Weights of a small GPT-style language model, trained from scratch on English Wikipedia.
Architecture: LayerNorm before each block, tied embeddings, capped logits.
MLP neurons of a small language model. Each row is named by its layer, matrix (down: output weights) and neuron, and shows model dimensions 512-767. Each number is 500 + 40 x the weight over its row's rms, rounded and kept within 0 to 999. Numbers have three digits each.
A block is one neuron, or neurons of one layer that tend to fire together. After each block is what it responds to, as a language model described it from the Wikipedia text at the highest values.

L3.down2540:473500490519441531487550446459519494460512533520542521438553506519450436478510449546453495479477434475484531547498519527522494545561545471519464541512492445472467460498484516529483456528456481551554536439451501497455468521543518471494519535482568415497524493515510537562466456508519537470543620493501504482537533457460443528476536473453489537534527500527519486481458493536504447434487512507498534491573483406527464559482433463573508485506501491417441501459519540509543411454492477465512565514451503510523484482522489495455463533435505477556534526446467520524489522496477495537455428536521486552493487491547487477457499478535452505467567494473438423510473430458443563475502468459501477503366454450541575564411466514477498510471496535478481472462494496418546551489509454
Responds to: Tokens that attribute or cite a written work, like "writes" and "article" after a critic's name, or the "(" before a bibliography year.

L3.down159:523593478544591552542469448445532526455466493442485467490499468545581458533528454501501457445531462422465504492511514548447451502500493508520566504523439539442468471513512403531541488538528506575444521471500521611441505515530497483486500525503506568581459519533528470497521444477553558519444426468501516550454501467627482494520485524498520500538501581472466531525451497495542420541544466507492472502512553467535459545415501546573458476520486473474457506548536534510513471462540568491483500527513460477571554518453505486518518515529473547501547455503464479504444467537534487536448494523579488523517524467475429502467484445526541513532514420541612479472552501557478516532480558519544486431463506514465508516637478527519439407595441517482507498519520506538484508429525488
Responds to: Tokens in football season writing, such as Division in league names, table pipes, score digits (1-0) and round headings like Semi-finals.

L5.down287:470560529526500529448431453560454512450503503518525499533478539545509525494522475513557568538521475542495407454506593516510473453515506558509591474462515532540501572512493543602473519486502459461513531555457507467509554481546481498492479508541471551535547437448474465563482404477530487486560537529477477522505472534494476493500513506543513502571479585467556498515536436530494503492479436499471502491455526545546508536490540499521445494470521471507563519453488556540535487477465484552547496451449455583438466521546493500482437445446573417501483480530476439541407444514539506531478471537469499394484467478481548491537448491524491445525462546595561467563528587434486530488482496513558452505490535517479408515545504528550539569530579555530492511567507490473476545496434506
L5.down484:484453478494481524446492461488489498501533584604502552527503504516533493620513538451495552566481521515486590512469507482499497576477500444488469489530535539504548515485550500450554558434523529457465511557462466498497508465454452505519558482550440526531508565489541488527508519483470448431511518589556555539545538487457464462523532578471411523533536515509481479540436510581360507516488437528528538491542508490479544480433481509505487496478536525568509468528561479547543526476558480502494514529516494533520538466508490498505495520426449508477502492499435508519472436461494424528596504526488503525543485549595551539526537563482489475487545510489534448549501483564497503461515555540468517479521445511460557499530447461539446570526466512468490492483536552518447460486508544
L5.down2334:536447510435567471535463510582528477463574462511535448482513504524550501501484503561574518446532477539486478439548545498525511473500524497506504455509530440539497566484550537580458450537533409638503508513523466532496502455454508522463514467547491591477491477454512491464463533569518477486583485485497576462450534526515508560523523502500478561530451548515534494411488469479455546533519541501543452531567533493522471510468480567479506498443541447486453500528493513505457455510509456482438470541551526530541466503426552485447443529473514528520558522499460475512529462521493550474455447491555490487537524542474493505450452497515473448509527513503503505473508508514478471502510556538522546480466497541491507493464524446434521533544503467506431568431542543434487458456517471
L5.down2688:477610483435556456566486505534475534478502519481556499582513502502477441511486469449511506518540427459558542433485517490558556526507527467514465526436467538459549490505507490509521493476571456473487487542473548554459514501486513515493529454500544512535442523507489478459501507537463487537465425552466489490502490493473519441489439526434537518486493455524459550544551549499521497494520485556466502455498422540454472541507479514565379506507546416601526525515459491477417438495424584444496492519569533522563557590484569485516572434443528569628536533446500418489554520460461513482441489423577488500566454443542491543508555450540477499547461498468510470483523524585528508504549569531539458543446463577526447449495503467491510496559486581507551561489445499463477459510494421
Responds to: Pipe separators that open a cell holding a football club name in wiki results tables and league standings (| Berwick Rangers, | Al-Khaleej), plus scattered prose words such as degrees and University of.

L5.down204:523483471479387536510511550600429569505547473461511521454525480435513480543514440581559540486482495543423543561514447529484587521525520486550417528557512465515539453495501473560513546500434431526504486488464569495485495510465505484557490512407510475517543452551451507543437481476515465486417450535532511467496474542482505530554490494519460448436509512511466487557442531548477443444504509541541530470470524502532485493516473477483487423494514526485510533530471484507537549480580475533507524491452561509510520536506497529378469461505543498440472534530510495509455505442496504489459498505483458578523457539507469515483488528488525483503482499479493548450519530467547538493421533503579514491462519460529480502483533452464517427461498461457541500515514483488501424529496482
L5.down401:462473556541499463467491495543475517507483517513495469472540479504489507526525441496520522588565475439506548550468524476501479474412502504509512468531404477507512507545462430530482482506547570485417523503512481514507587505512506473512426436480476535470482528541530515487482440507453504497464533455521509508469491549558509492493556491501452470476439458485537561483479515600451512525514526538428464593502450483547478574553475520448377498478477520518553450511569481498503520528497554537513555533411562498485529546485490486483546485484408512489522482528555464429611564450556440502546542484515478462406545505446504468546485469530581507546522502438547489502558541544513426486498390540494415522460504500481461494538462438560453504474535507478494484528457461527545508496441529
L5.down1359:474517457547518458462533502501531492449485485508433554441587514505515477460455506506507452476573533587516436543467512507459566541507538469534499521464460512524531476585470562450498526565483617493463460469548551515486430450446530541531473492413473577527387460592418454473580474454498511490483496451576477487568457551452460534500472505514516422475447531538513456457500558491541519451463575564563467492501605496499472438474515507423438498551556561440531515534452417454538451461471447494492506530504521491402531446498467448470581519504515502483524522505484470580502452485443567558510491532531540521509511508564517504447450480492532547501554468493455469430504489496448445455597520500492417546444490488472491477479499539492463475458383493596521487557545500451445545529521496
L5.down2801:483505499550516518418583476415362500512453480551496491548494484563504478484535490550509533464479500512517600506509537495455521452453496477501454439463469517511562487476520478478491494460440481476507490451566482498456508527545506453505506526566467556409484414538516525426527590510547524478591498487517545542454453510462476478464506487469424431529476565512522519501557460544552441537463528480484540490517483644601474571492525473497507566468462431514475488508536600487473466472476474503495532545498519487528497430451528534444480447526451577558568585526483557505500452489528500450474466471473572498528576489517533471491522490488524571534467498587539416499565582553567451520542542574510524603552473541524480526540441510462509501548503466514577503466495477493532523525465519
Responds to: Head nouns naming a kind of work, product or event, ending a noun phrase, e.g. comedy special, sequel, novel, reality show, Kickstarter campaign, Xbox.

L2.down919:507469511540500545539536494503527442470515479493505541556521490521513474472566495412486459462467528562549555475531515488528575475526541481445560487465523466457518471484510520479444536549441549466522403507450482452493436519545491504514456479449523529477519621534489511577523578568517528506471480497486498438508452424513442485498491524514487448493504489470407501518532484479501537449568436480473524429484526545533584510473503510510502532496503484482477439537524436502452497377485523490545505485393510507535503464512478484498481467587515446479491503438458493557494421507483508488467567538507478477530512465579556504470461464526466455502505512541526567408603508562461506585506465428495474503485544476520547516468523511554434499490497468578438566542495536483403514463467554
L2.down2646:475479497503583503468492553514500547517515436429459491502493495492457489508499478553446497521501489545554486513519475513430499504516469480498486554463458451451495493390433523553529558439532523446449545501537438561481497499573547461465477455467479438459601481554515457469547436477485441512423473562504522471437572527463497523529528509529516515555471525481494566528513497531530522505480445470449543541475517489456518436476451576535484471496519530456446519506454464518442507512509483528508477591492556370491597565491547437518521478556469542515544529498422532489510435504519471496535516512431527512540493488507529522519475452503547495474525558476525413528506522538535408484424509495465481506441532531441513445428551494443444544513572451442512502485496456487523513535541588
L2.down2763:557554489539580491547476500473436471496476509504486535497512553501512517513546554517508474458514502550533443520457491481449523527566546450497493501540444482502516516453519519553505519445539456562550515459488536564450489534552465492520475519467435533532516460481502488491490621466466470515492527544526517496491487499566562524477528428405452536464526509531526429596562558433451503514555518478499519525591439427487527465611504456503488432459402528511495540475464414526534551517460449441486504505471507476531518474512449515445542536466556490471511454474460498508452537502458475507441531483516504567510518528478475434555500550457501532475468496430528459501480568474503537535497517501447523492431492526449497514499562467498458479542514513443516462543505458491478526477516537
L2.down2926:417591479548489512439521565500543470568488556570495523476495619520511462494560461513471483462510501501531455511468524482487518541519530492579558541536486486499491479419506553460480473534468531511505539540396415495466521433476453559513490545464583490505539516461433485505466482401511530508486466518486549509504504505459546489546546538473474522445475553545491505488544526500515490566483534508469483409473513517526528482474525485510494529551527428451497454517493505570493524499502577543518525515451526513452470510519468521499469485485492462546532500512542550554531519433459502461483508444508474479503503493408507506507516488495430567498569554473521408499469480486455515499505528534502603490428500579486569525446473548499472537462534505468511499477500533513466538487465511
Responds to: Colons splitting main titles from subtitles in cited books, papers and films, as in "John Donne: Life…", "Aftershock: Earthquake…"; also mid-word pieces inside titles.

L2.down101:466472514449539479490441431491428476508464476513528539445500549513556504496459482508499549546509571346505508511493457425472487510490503459516500507487440537469482570472574501550454494443541503547477542566483550481568486523461539505521523471461546544478483483466550563478563532534508490575541466534455530484503487476518525515482497511481493482514523545568494526544581526563467501535566479557506500453558559488471484514474448468493549586516432558549461459463461493500539434442463498454534506501476503515431501559531508543436454480439583560521503589539460494536464533515456512497489486486452466492497439524403515553458469514542534514540461501586400355510396547509560499532467453558539466545555505499524469546529448547459512499402502440536547479492484508559526456564413483
L2.down710:458500436543491515518507532542428453470503498492540479511519518512530487415467497494510454631466560424457494473551541383507503486519534500488517545427425502513478542481475489560537501511458500589537572574537501487528513469515526515473573482509457545474580500484541489484478533481496442541450565512483489609520493444563527553497459464420492521511565587499529526501539517514470415491566437510538499500486468522449477511508531501448472556544560506489484516494509436563544478476550518516480489505464468476433479571520461493489531474465522456486404479457456460512488566491518556493522520546481478474561406496416487495488562426568530578521532498488544442545518518540484517484499495507539513542505548489392436498472485537496516495495434485488470483500473431490579509534562542
L2.down1268:460466491464457438484421488465458542458465530442510474430497463548555461442512514453463443507475452499476524502494434490560527486441557555539544500547532391483499549473535479507504411517531481482577485483456497526476502505497560488461508517526532520505525542495489495430520397434406507535497521482451520542467521494496516521481516472484538559576487604504543528529468489507496531485534462534440623595515489486488540548496515497531498532498483481486543499496504538469431488433500481487563492584528518465475510535491487433447503490480554503487439475509518512505554493561485476476456518462485556512494442502565443622419498394447435467501510568533525528501495525564467450440487522554551500449479565548476488542534481528507560503516514494466508531503495512500530466578550487
L2.down2155:479528472482443569500542413472484436500513503440504471508577529485480538500498592533551511501501527478503443422479521452523411534459530448491445533487456454472540536473493442499417506515501437526594463486556505543476514543449471520483509466447468453535509451487569482487489439537525493475521447503544452552509542512521593531477489499393511508565354517463519509448516512514505543512546484510469460507560484481526509506437495533483484556511478581525530526499425512507565515554572462502516527483503425568505511530521502498494469485436542497500481515484558517494477434542444399407518535508531500439454445532455517493414459509488520421527553436495469458457461492494466526516468486519469530463493483542512436520483481540537486471457437441478595538516479507449502544521544474
Responds to: Hyphens inside markdown table header-separator rows such as |---|---|, usually early in a later cell; occasionally small numbers in stat-table cells.

L3.down1768:533520449476488475516532586492525488536478501530591491460499483475514489437505508495518462591451546486540476530539424501525517543527570562469461472513526414440521548422521535503435498542557453550467470463461507508565466475530537468506483515547511513536477539513516508517478520517462503524572512431505489534552498488490453493516558460502505490498467536424484513553489398488465509495583401449527465480512536498398554544508440499439519530470521433548501535445480434525504502485520497576495474503467442533489505466478535577507450493562492442455518456537543495499503546526552462483529508454475536465470549532489502424512513571506429511503494499494552693436512529543482514464521453504514486616518501470468493477513418567476461417507528481447498590526548516472484514530507433
Responds to: Punctuation that splits a word or number: possessive apostrophes (one's, men's), digit commas, colons and points (1,000, 4:04), also "one of the".

L5.down400:486500508468465550468453546522496482496444528529535536492526536512480510486515445459496505487488530464469460428457493486519494433502517486519416545546461446486493419502515502509500495516475421513468490548519462511470479465545448486463524477446524458530557462535538575542510513491467476412550534466469520500504458482424526430503550555460474544485463465469457484521465473452470566504511458531431491540409501428456523491469487546518503481518456536437493526482509509456473464535483419512564472457460533511517500540496488559475495540453482589541553530515504543425557415524522523495441440535502538523466525543501515499514443500527492608454552581435512514550523523549505507529522521508517539525555523496432510532482506524501482510571505582442520572480546490479561520548453534
L5.down1634:503492478496532539527487536583526520434488544436493511531501468519524545436504519506541501605470463487470482503494492565514472459500481527458540485478503541553569503483507448461487520476458501584488465477467501430420489550550516458502505535495552419430486580455470451505516542469525517538488527527480478477445504570563493521523528435487629560492524583446475442512494450519485425423521546474512461466496521522505487472495444564491462634553478480489429506465489476502450494470502469491456523463488516423496458446413497444445446419497452543441553522479475442492506506488581561483461518548538475533565522510464475522609492528517475470528530489433535414491494462551429472454566474418502526447526584506534495479503526520544438494482510479490458525500482455493467560507515473
L5.down2052:486486540482511547434492551535549410444561514503491536515529533464482568487442491489451499510522481493514510526506515528530464541495543539474559535500457448523519414510482454509510494500492530491450549518496492466371456495494503512412481541569451557444502548456515508503569439418555510469516534490444518494527514549537429431519531566545542506521490538540494451539504503473462474479477546427555506480493533476517472530507511513482427559470468428444472540439500418492539515511484448509499508479503462527549516505460593469448528459526560547441605550438562446481478473465523474473530597512518541535540567456536533440482501513476441439539489508468507420488477450501442529484577496525520458473546500465557542513585489479563494526500498518498494475479501526520566495617493472
L5.down2720:489399506558415551559576532499533489493540497460538504450494534471467484533520506460474452503451465539515511542493544505511511495461523564543531530459511507490496473489507568524517519517423457505441485476507467467446551584513472445486478461475486515481490507500477521531526584466556524451547521422432461475514531475465449509520526622485536492503491522548491484472478498501470488497543505462505489380448498451548528519497510507522428503535459510487469471493509535521482512561492497441544509454445482480516494491464479509464466560499510458527522468392490431483488428443468580528493488510580547576426525559506481596544522497458451461483590481502532390430553416463448499500452432521437488487443503482499545530474539565518482528494509483485520547442442518534509482513559555
Responds to: Tokens inside mentions of written or creative works, like wrote a, a poem, edited, citation years, song-title closing quotes.

L3.down1828:470528430542481555556495519476522494509502512504451528491501515493487526477514481533494521537536488424533463464530483477563480467523559480424505482566503448473500511545441493470491437454452497473468543494430518465514446498492487466492441517456533470494425497397506544521469454495562566466549477493491614458577503458511496485492483522511471508430503476530506507550494544446574541446475519538522453479453531497532398484434526460587474501512496513433514471504519517544555469439473512542439491513490493554540459461515438544551475549514512453519522526435576486555448495607444509472545458471423498506511551489481404546540516524553543507499561498537484412488527508520541527438508477523604480505504481484552500557515521500502533459453483465445481539555515523566519505446476445
Responds to: Words about releasing, screening or distributing films, TV, music and animation, e.g. released, release, screened, spin-off, streaming, often in filmography sections.

L5.down295:500455562494470504497455453558521522453547486535450524480593491458529464473464491484522489435450608500526494576486495502448539487466540536455504519459495511485520514466462507450511468473458492472474550548539466532488530459482548543499522495543554552511492462478520487514543462455496549483511446515535569458514553518495470548532480469464452493464554499448505512520424504526447507492504418479491466508506423533453503492420497507484476460520498448463432510531514493484506538534518548520453549531530590533490570523510441527451492471452496562446405472463446497529543428467514446575464468536493487467467510452464553561466472473538498477488485516458450447496518528531462488523483463509578556490517487527480449548495492462477506526499479475462483498422474508453460519457580527
L5.down2654:507537520453482551438543480440515524506484461500447527472417513507486510467521485535511507553532422494545509548502468541459451471632533397525459441520558542458485472464517517469494509448563504462455479601512418463515480539509510476479507536437455470478499500505471544516517451525535484485540465506490455537540498480575427517536448464533541507566535426455549453483511425546482489521530526497494452509529503486515500505467538520495548479445478523524469510444555512545432429549498517529532550525497450537543519585506495546471553530565455437485502483475536444491484498523488518481433520492575433517447484490482590462498519531469556479603516505528492379493510472554435446550472454544529512486478461477517585553543540413519535532547406519552475506500436510575510494495548526
L5.down2747:559501459455474496563470464473468522496522555492493501493457485574482514511491516486575442500573487435502449497543490546394449533471428652526512426544446503508534487409577576534520569514498591449524540468463422524456540474477472491494559537476514433452540448536519464464435504517466517481507538550542475493494465468453513494562524614525513488595533446486516492487476515430489499570511505501510497523522526491434532429510541515500526526484520408578476495521465486470412484536511558511513531542487460507525543568499486437488501412551432513455508523442470597548522521493552459544475506454487521494515484519469503482535541470463503478434474543499551556454466474507566466574519536532502502523492499484446520518516480471523499553504511525488506413494502568516487438446473496
L5.down2906:439460495422455487499496447466466462439532533463504536517484462563497450498481487571543442455464447594493532520566509536486408536528504490481477517496507537488489516483533465544495518507473516537545470478558495551577504476465525447584551461446562445459511481456476470428579498499428476519493523542479522510496468427451455561477429567439496556475509523483482511455418537471445457538444516466506490515550545560514550476469547596432504501556446493551382484526436486460515517506481530538566513491480544447428453524447523535487584565539571547561524491526483513529404592510517578527497477510503461577457479480533505437454556477493515571483442532464540581505515480474492522512512522522496492435505470449464482512527490429525407499454470449456501444450465511393460475415510515
Responds to: Middle word pieces inside Slavic and Eastern European names in sports rosters and lists, such as Vale-ry, Vladys-lav, Ale-ks-androvich, Ivan-ova; weaker on other name and place fragments.

L2.down1346:499500515536461442541478509431497530523533524473545495466486498456556507441448449521560528486460480516448466496518584531492511442519498526508458486493468540484540476465555503474501485460493527492498461441445593526425487508488529558521506559578504494494481459504492487431533564423507489512570515446497491516511517508499495505486503421435450475501527507485537501509500424518446530503489491465466483426537475476550505506479505528480536559519467427514532532539500469495558424520424483489516557492546504478549477463531542501559460461471449507527485547513574518527545437493522468494529493491554439488498520479569471511496486491531504490537513500544504656532510491497531492482515465517481468501534471512504564482526501493488454524538482555534505425412529421507465521460488534
L2.down2222:566476496445504443459561566484458490412454507486567492461560481431547504475499510528438501430474420563465554544473472533609528473521473514476493517500502481534493501482459532579456551556523510510491515498518535557473486497454442540454477554526481537457486445450488453440539506475494452495461432523528508457584566525545470530519530523529509477555556499461511411516520447511530579513504515504459457516495368478468491578523445497476505512504529471504506541502571545589542510474513519549482559525434483524525449550449445459531473396461446454564477526558522458513555604455558512426485470474498497518504444522545493474496544531477464540490514490512543419571512451518494513481527558420429517434506519493489519545527517481520525504586517462600516466480520480531441529465426522
L2.down2270:549515475476580512529502546471474516474482447446554543478501501530477504544472476539477442528485488516469510531510562472456546526514515543527488423547515428489543493492435463489490406524502567568573453441522408476478486468495491553450500527537571475485537482475515488528522541546463500529520526504502453473510485555474522501498509462554472520517470459498486523490510535444502587444482558527553439474525481456469492512451533504456491455502539519501479505484498504499517469535476454477577433516447566485537464459532483460447457531469457503541550619493467541542498555514455458485438469439484448470437559500535480506419519504552522525494520552469497428537506515542451527524545520524467574465443537513487486484468575465558519460517556469508553474506502464517457561520526499
L2.down2824:486561604509545519481452438464483513494457493426506448465511481424524555446538549517488555495493496536554517551465497473487531483531513564531498566580492472456473515495530468479505499504484457542469493539464458454469469539455476534543488534464505564445508395521503509533550472483522516482486471503515438536478477503588540503541501493449432454508493529528556553501487506520495554508482511495481518487482482453502526592513543478499480517501481532481513518600538564569540453502519468545548462496515466506507532493530426413465459575486514527481495528421440569535470461479464467487470454499572502496460470514524508483449466567529489491475470448510486563477501472530531506519501527493433423481512569480489500539579539546517455459447491491481560521417443501501462474503501515
Responds to: Word-internal pieces of non-English proper names, mostly Slavic and other European people and places, e.g. V-lad-imir, Vosk-ob-oinik, Ber-dy-ansk.

L5.down36:496502555460510496521466493518522529482527538515530554456493505469559526524456507451460540481553460450483470506423429500445454472469553488477522454511522506436453548498458521505485556467502489529464545471417540547434430571425484535582582526484464529483547542501508520555522411566486480562467478472456440504509489485495473484517530512448511465608494455510507555446441472507460468503519498413472481502532522519539493502450502538407501542555523509501536468543480516468508496496484501426528489561543489445512421469450446527444418483486540517491499478518487474493471525449478499446498551515459444433524467520474545430497495532499538514553497520500550615550521474546438532496497465589546550506650542418504442467488508588498549495540590481557508584487472506536547511459582535
L5.down1773:487499515494567559501476442477459459553460549520487478510498523492503506525533469489488553492478471467469517503446518503381579519548449518441488543483516521519503558574476494526522480545480551466538528510587510485448481523503489469520601388489451558526543485462493452490522513497536542548554514554521494510548511509460498592468512554461499505485520447511497477469489544478562462525531445446477532407485543560463441487445488471481481488461547566535499553482495515467473510475415490487459503534499577484482508483477513491516474514477493518539546443458425480525482470479456501542467518469489507423530520486482453455511460449478570524468513486343495449496507519427485483510563545496505453450455457488512511406566522489449560465566528554441531461482518478535534485495549488
L5.down2362:568460496474472449471415498486538463525582507566502498436480509409534493463437501439462490496543493433469466487524536492505525507557442471507547488450419460516478565514448518431539494506421464440536536405490464492486501462507472519460533494482433553556455500585439515412424474506426513466510473501520528513518552503467518486493598456479512546505448555525497548483458551487525362543476526533560528473540493487515531384502476500442411604413539545503514466462509482452434476520468444470449498488520503603511466489482556467493466557487444527554502523535509546517572469483502468491523556561535475492491494553548536487546527495543487459509488493486484545460484478487485512542414433490535521536562562476504482542490551546469535507579517533530504509463529449481465476502528504
L5.down2541:440474566506520479501494478547491596454509471548430520498504517506484499515509608536547522471541534486554521445469511466475524468487510477468572537511531520495493607422515460440526474417492492458530389504555546525438437489472486478479530581442428521501521597540482498478516473485443523476505436489461461501519470526486597480477549471459502511487515487472447486470543505563467534504476499554475446485492535422456526481463564473535472458481453466504516512463495503430474558460501505553518468530422492447535485559504437575466490508402495461481507509521561509540486492537491402520532519523522528451477471516510482447501520498490572447484529482442545585515547495499492511513525554523518533554453519504490551538504534535543479485522531406513507533547529495501530485566449400
Responds to: Separators and century digits inside multi-part numbers, such as the colon in 4:37, the comma in 4,468, 18 in 1835.